Weights of a small transformer language model: MLP 960 SwiGLU, a variant of Muon for these matrices.
MLP neurons of a small language model. Each row is named by its layer, matrix (gate and up: input weights; down: output weights) and neuron, and shows model dimensions 32-223. Each number is 128 + 32 x the weight over its row's rms, rounded and kept within 0 to 255. Numbers have three digits each. A neuron's up and down rows have the sign that makes its largest values positive.
After each neuron's rows, "fires in" lists the words (lower case) most often at its 100 highest values on Wikipedia text that the model never trained on; "fires before" lists the tokens most often just after its 100 highest values on Wikipedia text that the model never trained on. A number after a token or word is its count.

L17.gate870:108116106170109126148141169107120107074117161121146120111173131126181092124115140216123109165121103148145147124123156149137156123146127113153082101152043111100097108119165125088135146154086089111160194156210130161158115092160159110116120105151155101102120152117081179123153101149148151192147096028109126168162119098124153202116097050144105133118098207126126114194153125145108143078121132139067099177100073142110111154143073147056127137112116186082124109121115097102152133149098129152096112179138138072083105163125094089147113167125152125134061129168144154093120086065093155103
L17.up870:087107183158131122211134050157083190124143074155152125124099129128196121099086115124125152152129106101141103117171109110048179125126200161122132136145125158097095118149147126101199143111088094150104154105129143124132118123133150126136112113184172124147081143113119142151121135097146105145074137132132121112103106161168088148077158102073104121147098129105175095116104129187157096189123128123126130083175079059149084159150155091134114083118108108145141108099074130137112136104084102154156129136147162111123118121126158118173181133072085126134148134097101147132147133150147178103
L17.down870:147136134119096094162170119141114086162075093166193159131069168140135091188097104137060096084149161103113134143173063166137095126166127133090100132167142133157147146138089112164089125140143094131181131132082128102118128143161170119137167118133059099144140197127161127090138102143083073045150083173140084194118127150104179100082136233115151138144075132192103146115154114071105140133152185196093123082095172110116140151118130118114179138133068123130158119120150162143149132121176058078130112103151106123120087066096128121134138118158099151138135167119144152156076177075138105134
fires in: "s" 33, "c" 16, "d" 9, "g" 4, "e" 4
fires before: "." 90

L9.gate381:132153131088158103107191115130054077136139188139111086099153117098158153146112123090118109095131121145192173111188189127097112159117123111172116157158133204137174087156132129076162148152109086112091156128113122142146101079141174100145097119107149115156132161180077151135152099197142201153092168120149081144129080059035151105161074126066109097168182095133168113179170135154122173163145166163126179139162128086157136126139113110139169138138114112086140066076109136151124153104150096126121171108136128212085107090106160067131198101185152146084130128155140095170153111164170126124
L9.up381:144106167116123098120133118148133176104151161109142114093199046166159142150162135135114161112055075125146168135129155121105159115102110140096154110181113118120102143065203192060154178121197154122176151158153179113135100088101134088153099136156123090111132097155142131180152083076166160164125184109148080118131120102138105131108133108130131131089095160092133166208076093088165115117151142133172157094126170138151130121140089089115117149124137147194123190101102174089174145106128104101188115095114101202168178105081085142144110107147133177153195086147080124181130148091142095118
L9.down381:147120117114096187129133082154135135145076158085124135155157173109117153136120107097192087106077189135104109151110137126166163123132146135093169153132095143136098154185143155186180112148107153146134056130143185142130142043156139121135123100151164112114152076096085090107107104157123163072098144160178147115122129077095142120135088080090166139139153107154089167136124087120130164085180134133219081171129099104105163128165166101153125153116115149049178149165175123125114162096114086121158189139153132135138142083158153151112105106123095158143129081141175152151136099106157100142
fires in: "of" 43, "among" 13, "for" 4
fires before: " the" 41, " a" 7, " his" 4

L5.gate660:189152098100093138072131068149114190114184168146085162112147184121079117169158149069103134124168136123122156199150119149079153129089084084115122158143145131161150102141148113076153122089125138094202153069174159108131093189139121128078176078101060092112111145112128091132116097171122113136098135116088119112121136117136162089156072128136097083155123105156120151136131114129176129113116137055107143117151147112111170127136127113127069131131117095075133145104133171086146115110152209134073126131114125125119135126115102137125094172117128099165222105199072146096175158088132161105
L5.up660:140152093120103156098110074119095156149136123154123129080125183136117144146187192101090121143104145172114089128166147113096142158149163108104119151179142110097196155141094128054166129101170138099138136089167115121179119149059126134100146132117123051122140148083114107192147163161165115146110127120050081072163071065145102110130123116095061049078089097181072155153150149159122126156099186088069122114148154143084202146127099121135112129107174109095104099085169083140109136172100132142157192100091132137142115138079150149112115099150159139101180148094115142116152153060123142109
L5.down660:180170130138125161132175106162097162091133114122074135087147113103085128139123141107119131102195120169148137120075157087115133156177116088142118190174196168105161141166125131160167110092108106137139233143142141143142086152144102117141168087142116067068096127121166120121113104100081148142106152082111161128088156128171109085141127074145116057067109168193125155109140069157153154129134119121160126132180128182120159144112160087105147102198111151140120089160106111084191137100109160029099072132185148096114142136136195120148122154066145173136214171098092122121095139131166114139
fires in: "7" 13, "2" 12, "1" 8, "4" 7, "5" 7, "6" 6
fires before: " |" 35, "3" 5, " points" 5, ":" 5, "/" 4, " ×" 4

L5.gate175:138093142169145158118171093126153147099132116145163127140122099130126146142104131192135159080160071096127094126153131114164181179143132118161129106141128116158159102156171143141141127089124110133154149153167079091148134102059134104185088080177161176143146062193181124129109145095105125152038146126136121145091065095107101176165091154116090143124098141109143114112141180151147090081157141099096074139082119126112112144123141125083106081193125210122102127152121145100118113145147172123051162160135143163136123111077156105162128141104153079136076085131075146169165140107101123125
L5.up175:147118116112145158114114126092187087158125127146065165108128157114112107105078101108145139071132102127091207128174076095149146156078171134092144152109124119082160193113125157127099127088127157155159113105154136143128218152170112100173148163137103153153139113158163125176079086124131197177076096091082119077102135132073169170173088088136091123140131167131132121168160080134132145137088154104156180083158184082119132141095134109134124090094188121163117123127135139189160120145166161109101191067166110163133129159104134089146149117123126150134187177157195164196149127114108091157
L5.down175:168143141167155127093123121089174128109135116180114135132156115090106158113122142099150113085193166176138160115128112123106140128091132129089157125142124158150124159097111130145086129075146142137173105133135093177074141114152109089106143180128146129156143133180133118118158163146114108124102099120117084156112054104104128153140132165099142152122148187149080122157191068096182143164086170133167174154141147159130095152111165167094159127061185182107110180120137178164111094133104132143084213108179141079099106140113145108138162095108120139130134076100133155162166153118093107100
fires in: "0" 67, "1" 29
fires before: " |" 92

L10.gate370:147089098158177087170129114146094097165098142131110116154093091236066108130092123042184137133168134132119189125156126132189177152093141165140137125139153179158109185162091124199172126092157098146141148134143176153123136103102162129140112113071118137141134150195137074122144122097141186158095107095104151151099165171145104123109101113117158142178128106149176148105101130148086125155113181197138135121125115150139122158182107050089125144128106088130139132090099131165178098166121143186100163124095118118131147149098146089144179186140054141098158121131137192113216082086165110069
L10.up370:164167141131131182148120156137138133122095125115118130195172102165068127120056088056209108153120104108127155100090145170159103119124184170169144169150092120138192088184102093111140066125040100090073147069126152155099111112124150162144131192108116043199141139152086067163130146107152150100097167094110076094085145123075161094060142101104148067152189153122120138095142127102124109102102135124098106109134134105104121165126120117124135142086134078110098146122150126198151149120104083179135151087114060144173090093112072121142127150074084116152088099137126155174206160099102070146
L10.down370:147078156120122182090163159159144145133129124085155149147170111095096188148118040129120109105094141109129098134117111101120143094152155191140099120128082113145129170139162166146167152140148127141135134140127140175152065092177137117144071169122134085136172125088020180103179130128178104116114173181110104153100125101162105151124131077129155096139149140106170114135193091126122122116133084100117143108150054083122065088088151143105112067164134109063112142114094072160106146119128144076163085110068135164112128084144077113106048141123120090084160158168186136217129146130113114129
fires in: "of" 85, "for" 9
fires before: " the" 37, " his" 10, " which" 6, " them" 5, " their" 4

L15.gate947:123124140095063045128132101119166128080102113154106139136138152129172123137113104066095157124116168155137130090105181131130145092152147115071099168178113080065103107120105118125192049137113082084134092138138187136096050086148166110137109114087073158137186123123155153172099098165157133122114107134189068119114025070173128151140118118132186100124089144138124181154148162129119135153093148070129167142163122116162158151168128102114110196127152159124125144166115128106116167107104136120117182120075104143090143128177142080180125136108088090181137093070061186145100132150158093165
L15.up947:118143127141132163110136108152205131119093100122115142148091151145083063151150136105157101140097123085167151148124163134096141104079150112105122149161112194114108122087115133189144122133145079151169131107133167095093094175105126121092134088084127091132157110186107165189115118160139182079123096118163122167134145141136087160138113149147132168163115115180113107118101161102174164177184075157112100103203134133127165161104147117142170130093135179106138117164132150083220078105149148169196171080145172159089103160145140132114135189159113099103159105157148129132114074109139154139
L15.down947:096102080101090029121158138171109113168116063071107085134142116139117059173163112107109144101093124175105130133143131112124111148141132099154123127143158134076164125119104138136100155157137107124117127108128175114131053118119092129068141108113137159122166105119142164150138141098134162083158143124125097103139151136153118135162078122097129141170209182130128146084135197128096168170080082079142125082136166120180173152157100123177085155107183129111140128116157178170111097120148141184115160148086169106156101128138092184156188163119117129175080162106169109149138085141084092130
fires in: "one" 30, "part" 21, "basis" 4, "daughter" 4
fires before: " of" 69

L17.gate124:126096117161145133077122118157085084121122121085107133194129100083159090048139135114060155094158151127146084203115165127059074162103129122129106088139114103130122106085126123112141130099128117102165167104128127122169154131129138085109133119104146126070126129077140143100205103149127210122136136092141139159146178062112076133140115092114063118155175080163158101127174165130102165113140130102081154100119136142127129131135162114169143106106138121152094043177102167081112159157083100181117078160087111157096115106114146173164128212144127151173118119136124137079086110143136136112
L17.up124:094102138124099129093126157061150098143098073145208147152075178106088095129137141167141108044148129185079157119093157092176111121183168103130144111151074149149172104163096121082085063089168182157153099138109168091103139139120116180202066088141160173168142128126176130128151120113125107159137168114145179137122103105116111106140065088096099144170124095104135148153193123183147174080126104146136061120097095186132136103157079183114099141166145115118174118127152092110114083096171153140106155115116127143145144201155159142141192127122152129083121113129165086154058063125143118118
L17.down124:135141108215071115068092163097152136109136106149136174131149133137128119162141116076079075110137077230137132186099119091093091127155151137138097185137095121103127147139102135161082149149120143152145191084100170118146117108061127166127161101126117187085152069077159136139143159135167127137137123114126160135112139110108126180114168067103101094125122147134142078118105156109196139134112146121081132115127071127151115097161172071144138121158153125183115175129121212130077091125130188117155111071131160116114147125174111122148147112189166111143164161106145093122108171113120174098
fires in: "it" 69, "this" 11
fires before: " was" 36, " is" 16, " has" 6

L13.gate895:157093097119131086035129137152148147106163131087142113193155097144130161106157182150112135186176103190167172118127118104151112173120128067128120152124139117138182157160134061142149109192117101112151151163142105157145137158098142141132141128098142121129133032124128124175172086126131096136166142083083106154148142095082130088168135161126150138133086153061119086120146119164125067170129158084147135181167148105174158097142042145173131163064091110064184171143077212072168090130088171164167129090189073142103083157104084108180132079175165088069097131141130163102146132142136079178
L13.up895:154149122157102127095204109159098140140180134203122200199146117144126158107115149124140105144181165131166156178087152104084131151075162090123144137117165095140096154118189133133133158168140174122187141128159165138160113145110127094158143129102109158126116074114123132185112138160165130102150113140214101129131135165079096181098136165104132120134143070112158158136103120143125128140132147149123076194149158133113104112130152127055171113069118170133169170170178159091116078125150059118142121117156171091112100082149162146105171035143112119142129164138121182093175127119120120112
L13.down895:144123127159144145105122131105066125111141130082103127146116111098130119149124119140127091108203133126151112102087143096110151084127108121147097128126139103127158145165132144108135114189118136160191079172153135126153095130074148123123105127112182191148102115096142049075132171097081093080133132122098165075173144176046138169094124175095122130101140139139148103120091191147090145143125198151148173136121120047149118174134186163122077176151135159116097172146123130101100050068144145118140110062147144204154104139083142146127094081127133129153128159136191132062149148147120131072
fires in: "life" 20, "education" 9, "party" 8, "population" 7, "production" 4, "awards" 4
fires before: "==" 19, " of" 15, " and" 11, " |" 9, " ==" 6

L16.gate803:160112129102149079065121160123141128090122070138089108143096072160149129073117136170078133094160172147167087156111152059191148123098113092152124153145131137123088100105111105084110049087147126131107080096162125169116143085102172144101017109088117094073092101112111138115130119132171118101119136145081162128104096179138173134114143123103074108122021115131129096115161148138091095131042159124191115123146145127156201135109085106086140111118114101138127126156148149129148169161156134093099111148133144176101113166118110127136139087128082127142150164051155113091069132160089174136
L16.up803:097119119129110063102127157121128147071094155120094170136162123149108063127115133145105145093140116158143121113066117126138139123146185134066098140189134141159136123123141106136118110111087144159138118138153194110143105087136123150174084092109161171116133114177096106114069169152150121129125147110105188111123122168171142139088067183085096138096150127170132064127120154175130136118151127154078179114123134098111175077094153130162136110167099113092102155160134169133116156117166133134132125091119192227123160141093086145149161148128099141090143175156085194038125145143027106133
L16.down803:151072171138157123129156096122094202068116140160102179105145133137122104067120112112102135131112090158138116153101208099167153131107067159097158174196100188157142142122116087104090089140095124108129067119128163126090163077096122129110101105147169170133157104123162091088138112135144188131126109162144132099157112101130125132155140082082183101208046107176181103127117081105091107130145167151123143140127142101216133120129141113090135110114140128128172119129126135144150146178222093096105060102121154198126134129129129123186143126127066139153066172124141179098093132181111160161
fires in: "such" 32, "well" 23, "season" 13
fires before: " as" 60, " was" 6, " of" 6, "," 4

L15.gate383:125135135136117154175123137118110135144127134126147046135084092141110108101054141104091139137120171149164091161147165066127097126063144123127124090166077129171148093188134126169125109060121176139108136173186155098140128108140169121143147142087115185072165095091128156146107103178136148088159107130155131133127193101095137188106090117092151096160172140136117143123148145175162111138092101130131113133125136111179148151170092125103160145144147103137102110152145013077163105133164118255120133079113135123151103141064129105130110150126141166138101137151125165131121093079136128090
L15.up383:114113150112150137225111119158123060074129098158102126165214124101141159158117123127122096138104192119156152153214091178105127122097139154102115104077132145200112170113155125099209111126124088112086075150158152110123128142142170160117090139095100071151089094155102143126132143159113077114093147112133141126136148101200119170093151157088145165126116186087107156143125142123072118146153165103167122157171161105135146139114157120140101141172091121090160083119118137091096127133106108129078133184141102111153138125117154104127101169152136077161137167115094146191183115098125132183
L15.down383:066142201156102161173093131152143071085056143117142158099161116124136152093133133149075160082091138086108086098111074151213106134156077141131137101052174171106111142143160153087171106149093134114130145146165176135132140111148097112111120139190118088202138105203139162110129159090125111173141195144132112155099100141137134088146151129119192130143128166120122096137131174072106155178143176074106097097136076166139140152055132100110136164085132143142137127068097135113144159116103121133174077171208103069064128125204135134099141114157146074119124095135096129188177134066065171124
fires in: "s" 29, "6" 11, "c" 6, "5" 5
fires before: "." 51, " |" 12, " the" 11, " it" 4

L6.gate958:151138099134108169137158163123118115156167130183200168077151109161129088122076153095137128110126161103149089166202130108172158153087118096156154139129142121083116174149110157122104135124105113106115099146121173202143123144061084117106143114103143080169041123137077080161093136159100146213082090084168173075153072102187142167088118164135092114086136160098135132171136107088126107093112190165141108065157125115146167204108154152071131097165148155106124089156106132150153136103140145119087150087160086120070071158090148137096166098156141132140110134106069116074144153137130103170
L6.up958:089145123149138169082117106183109138181176067086118150161107159114109133200122155123117141058185075158153103135102120148108131182149133131114129142153093106174131123084120125177169120146185097151118178129164128071067151138146160178158084123131127067094067134172093130120107101076114147101163126131111165102123137111129042160138106086093138176166080126122123101104142114152163101109114157136108166076166208098111165068134076118146097078129163184106139169139099096051157109128169153141167137186169099144155132149159113130100176115089121193121169158153127112137173093156127086102
L6.down958:154125183161172155125115168133174091098175075167141146174140072126160158145152090110151176153166148181108161092145146082091113106159131123101109167149150100118191150107120108163076088132116188117159140164118168100126117126165165060150142161127087137095126082123116111096073135179138161166164103141123112117152081120164104168150095140194113141128092122097114147113160117117107143124066129123110103128155097201100150148156160160148155160174119143145083075083129090135155158156118083137137146086226082137141136199164151150110170140099105175082171096117146134100162144111139117092
fires in: "0" 35, "1" 17, "2" 11, "3" 11, "4" 7
fires before: " |" 45, "." 11, " Rochdale" 5

L10.gate740:160099057089097145138093150168096142091107163162114080133121138174129113143129070176164109128177062167064067127133112133169144124101081141129106158158134127131107164137092104110102132128133121138149094186177113197098163091113134084182080128165129109138208140138086135108070129115087160163126151153127200116142163171121161119121158087130112135124166159082085145162124206188167139189170132132162144163138104040104162159121117179143174175097174228169143090177121065134091095114184107169143149123107116107111124109129194106120097141142148093121125156172115140139117106116164154122
L10.up740:080139118112096158121153092158079156110099162196125120161122124076082167134128132052115154066161125148101132118149143132082139194119059109135165165100130173149138137174157141176107128129157136121130094148144081132153118135082086119117044109110096117228109119084141070112131142149155148180108160085145101120083107033149138176133119069139123172156127134163139188111158131173125145109158104156107107155156107154136114121181132116144177216172147085124106068145146115156067157086151107101170155122203093126093102122120101103096127100136179153176171149081116054195133174122130081148
L10.down740:159171088152139183133093162115120117134054098129207153085152125115083121103113123144141126205084114126076092184151134178136084124102149142089055115110119141170107128156101120149174154144106192172134195171202123164157162130151117099137077109110115145126161126135103117135063134161129148109145166142119138139085173071103129152096051080125085093142170158163129130124080147097155096105138122078153158136108142110120070091168168151125154129097159079102136120179105143142165160096139158138120131134077157111122094088145109083113156146121143121128172129105084091211100080163132038139
fires in: "of" 84, "among" 9, "in" 5
fires before: " the" 47, " his" 5, " which" 4

L11.gate167:139104162134124103165123066077143131089101131153111114108105172108107153192140090063078120097177117076166122135158167105072189166073118127141157131167119141163104139187169083136113122171110126169128186179180156151167132061117108095114178133114101106151142136129056088045160157152136159073146132095175157145168071111092212158141155136078173135127138108121154133079150134121145176128145137124091129087062140130132109089100121128099138172110113112106093068150139069200103100100075110081142133109114106143183124150179054123183139113105060134140100154125139129072181079140116137169
L11.up167:115162160131149119101130135166102122158127137101133127105148167178138078124068153145109118109067141157105106141155089138179054119056148129128091151132162171154172066111140124124170154158071181128111145146150123159102122181095139140147109166098174125125139119097155074117081120100108109092121127085140143081138138138127122082143101092094105145115095121144139084065089161104180111159143105105147126081098105123127101132141064148125155109093138098121137087081166079118101075079191119133132134088140132163175119090131155087182086084076167153143087164227112139032077127102131174103
L11.down167:150109178154154123123119158131141111087143162103135141172122150157148145163117127187107131169128151141082083087141123139111078089172109179213128122125188100116097103112097116104059102128112115127161079086113131163146156109133181141176089170171084189116186117118141126055125180154139132091157139091103112119119070066160150118193133166167152145122179182139110150125137167111143129117128164092154112082152151094178065095156142116126167126087177173126113074102161133102104169095150151161151173154201135123137186122044109146161140068084099160097076140060135087110110105204142116092
fires in: "grumman" 51, "hydrolagus" 15
fires before: "rum" 27, "man" 24, "us" 8, "lag" 7, " |" 5

L16.gate655:137138091123129183120098146124164080142101072118140119123104122086164133132131160153118011207129159124098149115146146131150159163131129099132125141153106170101104183112077102148150166087127128088095095091111138121073121092161150061142136138128087085145118149099128116074145078131175108144128110140151191157169185173175162131117121119152112176124103125148147115124092156125123119217149123110147151071101161156128112129107115147092098108106150173100168158157088113144108064184147128105126128091090095151137118115117193118104105208123115182118140130135110117125136068098182154139
L16.up655:156137179125178128174146105142152083165147171154127136134128083071178139146107130127145086141118179096162098145128101112125075116097110122101156184123187131134122123155088169151096079089149138121074180139184170084092114160100165091126104129067104084136208072158093188084103091135112116160114111156141113081106100048077084109203114107078106059143110165159112149145146112181110117136161100075145147099079169149149147138112133156147153158069138140134164125126150154124064122145117090114113078146104068060137154129127147102173138110111113179168085150092076147149132060164125051121
L16.down655:175078120105101106112149060109094103172112148105085093114061091100178097117094194171122123067151093120181125116178115075147109129142135087125128174177106132109122109118172168132132105170127059108155079192106139139075096137119145080100096162119100165087163157097140121097173134097050101131119137162119162094219154162103114151124104138133190203124165142103102130148116152121137147079141097114140096126159128174110152169185159121188124149158149121136135117164094159076166116137132173110150164076144129141069108136149090117149115077137089124150075081099088126166140077174125120111
fires in: "one" 33, "two" 14, "three" 11, "four" 5, "few" 5, "six" 4
fires before: " of" 28, "-" 24, " years" 7, " times" 4

L10.gate346:133171123127148121160191188153055152118123151142115109112120138059170154150136076116158162146134106162092139123107101169128108103161134135115164127127068135102138099143072129172125189122146151126153171123133098127184099073101093143112119154129091156124175032160094153094138150105090132108144139083167098161123095129101156163173069068086120202161097128106180144147222122163129185169157093092126096159141084088141121097156155111141112130192077079107143105144134142201128106159161146121132114134130148113125136076143135124158189159141121092147142099125122117093138103079140101123
L10.up346:130135112165101119131121134121095128140127178172118145200125064131148133150104077109124096138110132042106112146115177122108196103107133123149072100151071126132130107128159097183133122055138140182101142155134144133080151112142128104166143180125139162185209139078095179140137080152134175116107153134112150103039156081110227042126062084096111093092089125181110111171142109168145086133138126178151137188126089090124199102100119127126181116124140144168099150072091146108132143144093063150147105143104121156132133133076049158089081143159136111117084137183063184149114159086146120143
L10.down346:159143144097098129092095100148130109142102137106172080124135124137105169113143127152095093135105126167136146157096178192085107094143177120140159122172110197145103184203079113112206155110137160086091165121192075124128136098174091117174160163115158133139191066137115101087101110093122182109140155179142083170164118121146067167185191138137102179135128089127073132084213082127100159127136114126086148090155110047155086088170108174069115120165109057101175145124118098148162160101129146164173119146141095147148128106144124157131165148130097083200113113114116121047129121122137132093
fires in: "it" 65, "they" 15, "the" 6
fires before: " is" 25, " was" 22, " are" 8, " has" 5

L5.gate272:119116124138114072090147108170143168094126095117110164151234096224184137138089126120082140131129158137081124204056192125168119112155134088132117173133156139156115142081195129130155171116111111097154126158113072137161154111140154133149155136147122147128115101150127105184189100102155109165128127130102179101190113089129128167206117100147126103092103138154196046098090164127133130191135187166135144121117099176143143135164146133087131053101172157136132132153146173066076148149151102189124202102178166099113162162157134111128166048132170087117145044094170122140114161170152122133
L5.up272:088136107142093124088092110160140177062093137129079140132111106158184149155163093181135139104038155154096125171114101148138107141114146130147090117058112108083187107127150098187115128069140131131157147129110119142125158102119141137116129155099080142096136092147103170129136103117154150191144108204101113136102111158141095116142170097149096098119093083176063116076093143109107120191097122122133180119162132127175119155150168087107111106108205194181102137103116126131090127126136116168130173170148145146125149115152108083145170080107109101144141150106203159125085073147116121127
L5.down272:083086153104127145143147110140122158140060123114087104087068072125160122124122092115166110082061151109091132225099080100156173129130111119095130155110116147125110142093129112167144142105164131149112177163144112135101185127153099126134154123129091104147125138132104225128149116098127130150146143117134110136106069174144039070173144143129115161075111067152096139136116147140167076156060173165159146115120147100202130191134118138100134085204150089100117106119117116141152133134175142170117172123100192149117171107164126075139120135115142116131123134100131172141059095164083113153
fires in: "well" 35, "such" 32, "not" 9, "geo" 7, "or" 4
fires before: " as" 50, ")" 7, " a" 4

L15.gate479:120148104062161140138115064160171141146140166135118163166137141118148124163109141089112158133127114086139134103090096153158159088119148095082145139180105117102156097064095157130128183134124146123126109094123135136085110084121103095140059123043085127154104130160093131130042159120163168130161136125161204177068129088107136135155154099128089042146112089120159118182111154179160157120071130155133101169114119168107163115133139103096134085055178097113119158123175100125123074164135120143141124131136103077175090081084182082167073218119109141141173075107162200148122133196161101145
L15.up479:108134124075128157176078109156190131096081162186134114169072084080132097133071111155167150146168139110094152103070127169112122088070127149168145089124099164161109100144137143137118170109138148138081127116082141114104103089140176093155071151134136119095133088126098131155081099112133115132085091089098124064159111116096108145171114103127160091125160131118203078092139171152136148110134168164087140124090110102106186213116131086135121100133117122082144158149123120121119124111110147121185110147155158107077179098110147096157157162147149064134109119083103113132119132168138141184
L15.down479:165180169158075075158142135116202043117129074111123101101084104088145118117086125068170135090099058154102126099120113080129179119086160160121147105190104132158173157082117113120127123110104166142124089147135183194164067183134127166123127116114106164127119152126109116126145085131106140110157101145108116104162135136125109117151122142147219149144188121159157185101150159141092142129128137142167129095131142121143085096121119181139099137149129173095145084131061102139191149140163126152167184157204127109111156157118172084157127095174149132104108110099113134141144096142038087125
fires in: "member" 24, "one" 14, "president" 6, "was" 5, "part" 4
fires before: " of" 63, "-" 4

L5.gate72:125132108092157110162179068165196072175086152181107179136171141121151177105116145092058136115141102140142214159099140116056141167110165112110157181105085122074141153170139088184120060118090131160192126147091212118132139121153132128095195092075165165167145074151119100232136133089136104157151125171125172166182076108130172125074100186175119177100156113159101139166117187133128151079078147106136155167117128172108093127156166187060149145107129120154143174166145165121113132092181094148111050113120110128155155204107177119105129095190165101139111130122147083074154115127109123137
L5.up72:103132116121082094177132131057145100134143168168090074120170124111095178136158155167089125114173126091110158180132097169109154100127153104059135162096096158105191137144152103157127094097098134119108141219068190094201177143110144157136208073103168104162157160174110127134127074121158144120128122137152122179059127058123143129100130181175126193121075128138077140112175112090107139086069170155130077157142158121078145133169145141097170189176106135126165148149138158108158114124133103125153077170128139092132157182089148136151099110121143125101113154095163072132173172154157127150
L5.down72:147117167109114175119187155097173134146092144137176124157131137125148131072159156168096174096137164100094115177159087112049126148068143184070169141146188124014118136147134095126144095070107111128158178103123099074142152136173116109141155103141085173149167097161111137138124124120110118063108161136077075175104106141121106172129110128109143143152113121157137149107116139110109129114110233148140081124139121098126150070085128177137129175083157158140172155138135134140144141131099066125138101177145159132197124130104119095125123141103144147182107135124116109131168089149162138130
fires in: "1" 32, "2" 10, "3" 5, "4" 5
fires before: " |" 52, "s" 6, "," 5

L13.gate519:133113135128122106117096160113147130141084138075093169151083155098156078127151136169125133087127125071164093128093136076079111171074030096120088147197116139112153061189132100147056191103158127128110151165174089118094164096116107155118119120072150139098102062119128105157124143193177134128105167087115170150107140129114144101085179117109099106126103116146195107106122177121129131133144119121125127148079113171097145093167142146137181085109135140136162075125076127099117105179075100122096128127130105154162078161080103108152163126125155180130102133167148132107186135112124106130
L13.up519:096160119150102129081130124127121105113094152138107129123104084040123148161198172118146150112099170105169124148152167146159120100172143147102167146161085112129091180165169102128155186096128102171156126113154102130108163168080139104114139115147126166127177127091085118129129131129075116110110129122153173125110078134082213099132158127128096093106183145155157121181122113167133086129128084177062119077122056093159098142140062161147129100106051149090154171111096124123138131096135063078107131142122190059094089109119137113093194141095130116166116093093133148045119105152122121153
L13.down519:148132158116087142110149172130116079143129115138070152099136136105128120093143160075125099096132110086100103132150107143124149180065160180122120052123104116096114150180151101140140162151134138171140175130087109069190113099123156093119142150146075179125146156104136132128147129115106135117136144135108142106125154130127134091106108081155077126069097161179129157094171114186156027141153061191074164167151078087171101098111151119120133098113084086144156128218080149217167126047129128144148158139128154117105092145120158174124149149130133109203147142155188158080137155186139097071
fires in: "it" 85, "there" 9
fires before: " was" 29, " is" 27

L13.gate619:065113109090082103122115108193110117111135092106115151135110081112133106161091122128110123137131107147179084204133085138077136113147116133165079071121106132092135116169176103046132122114116040151109155131147127096113123115112126098113079138102139095172160134169118183143149123120108137145130114185088042115131123112102144161127152183037141176127116115128162129109081184170148126167113151214080109141168107130096104113042175041143192159105101147139122110100111089099133142108073141126091079106162139112127138148108173149118134122100187113134149126162089163116162140108101126125
L13.up619:143181170146098114140089113121116132131140141140130081140135174161139118141145148117085121121089207078115089115096174078098108077103147140115077141140139170141135118196115169182129173154138098166131115116114096171193069113156166153115135128121127115165129113136162136192198078101102111179109112124117125155154135131141152175114112107092145154068137123122080171113161098158154070121164128195109157127129134116154146132076127119095149209105104046173116136143135158089153111093105180185147118200112195136111146128075139111189079105150135159144051152171141145122182124070139160121
L13.down619:109163161174100187166125074101133126089145080166090182114113167122131115161075085079120108094161154109140109118156139158121154063124166197180126106137126150101137141117182119111098144149089115120104088185174123138130043099151155186075125099140155181118153131119094149162125117157160153201059117137111122183177154157099132165161130110092146096102115132137104112153140096140165059097160129153105132087112144126123157163074114124118197137108083181148132104085118157140124061102113094177171134189164099089134135140069171076134063115149144153160120181111209107115100070084138116096
fires in: "s" 32, "c" 14, "jr" 13, "no" 12, "d" 7, "m" 5
fires before: "." 95

L15.gate48:144087127112161111166144199147138178163101133112142111130139130157241150110178095129112160106118102116147157088134076101134161179117081192144077128153154115168130140137056119180186125162141153174162101112142178107185112135169148080148121125209127172162179089166072138138152135123126118152117124187138094148121130166085073125163107152142090143095134129148145104127116144176159154158142110069150149162096124189120127020071117127078118119154101151152097163102160103121103136113127124138151153080112169141138091120153135096127151145108099136111158054155161151120098147042164101145
L15.up48:155161179115159169098112136089101167137144083138104097100130119142161172153131049198135161165087144140121164125160099087122085159125063146157120171143157109165122157167184184096140144067145105132163121120144169161161143057077119096138167112146120159093184128087035126153084183115157144106165158179130171146146052138143072119152160197112122158118173138100132101117100131128161146168151127180078114091116111161087193120155063172085129180157151194159095122086115136116176145173178100113129106142128110135098133128144120130144148168148126143183099125146102124133100099129214144167
L15.down48:113141088098080172153099138101142175147167135127104132172111139103092094100141151133148151094145089095119074097143167135127147148198142167116107139120095144122134100079099082110194164198103161117096042120130156142071085089095161125107086177051130144136175131117155167071163132060151076150120103148138115144115106113159112119163185171148132132146134143094080083163170118068091098103132146150092105061104060115110193196124136118112134110094149116180130088105161112158144094110138180139116098137166095115183034130066107147159136080093123127114177100123146181125168119127139179111
fires in: "of" 70, "in" 27
fires before: " the" 54, " his" 5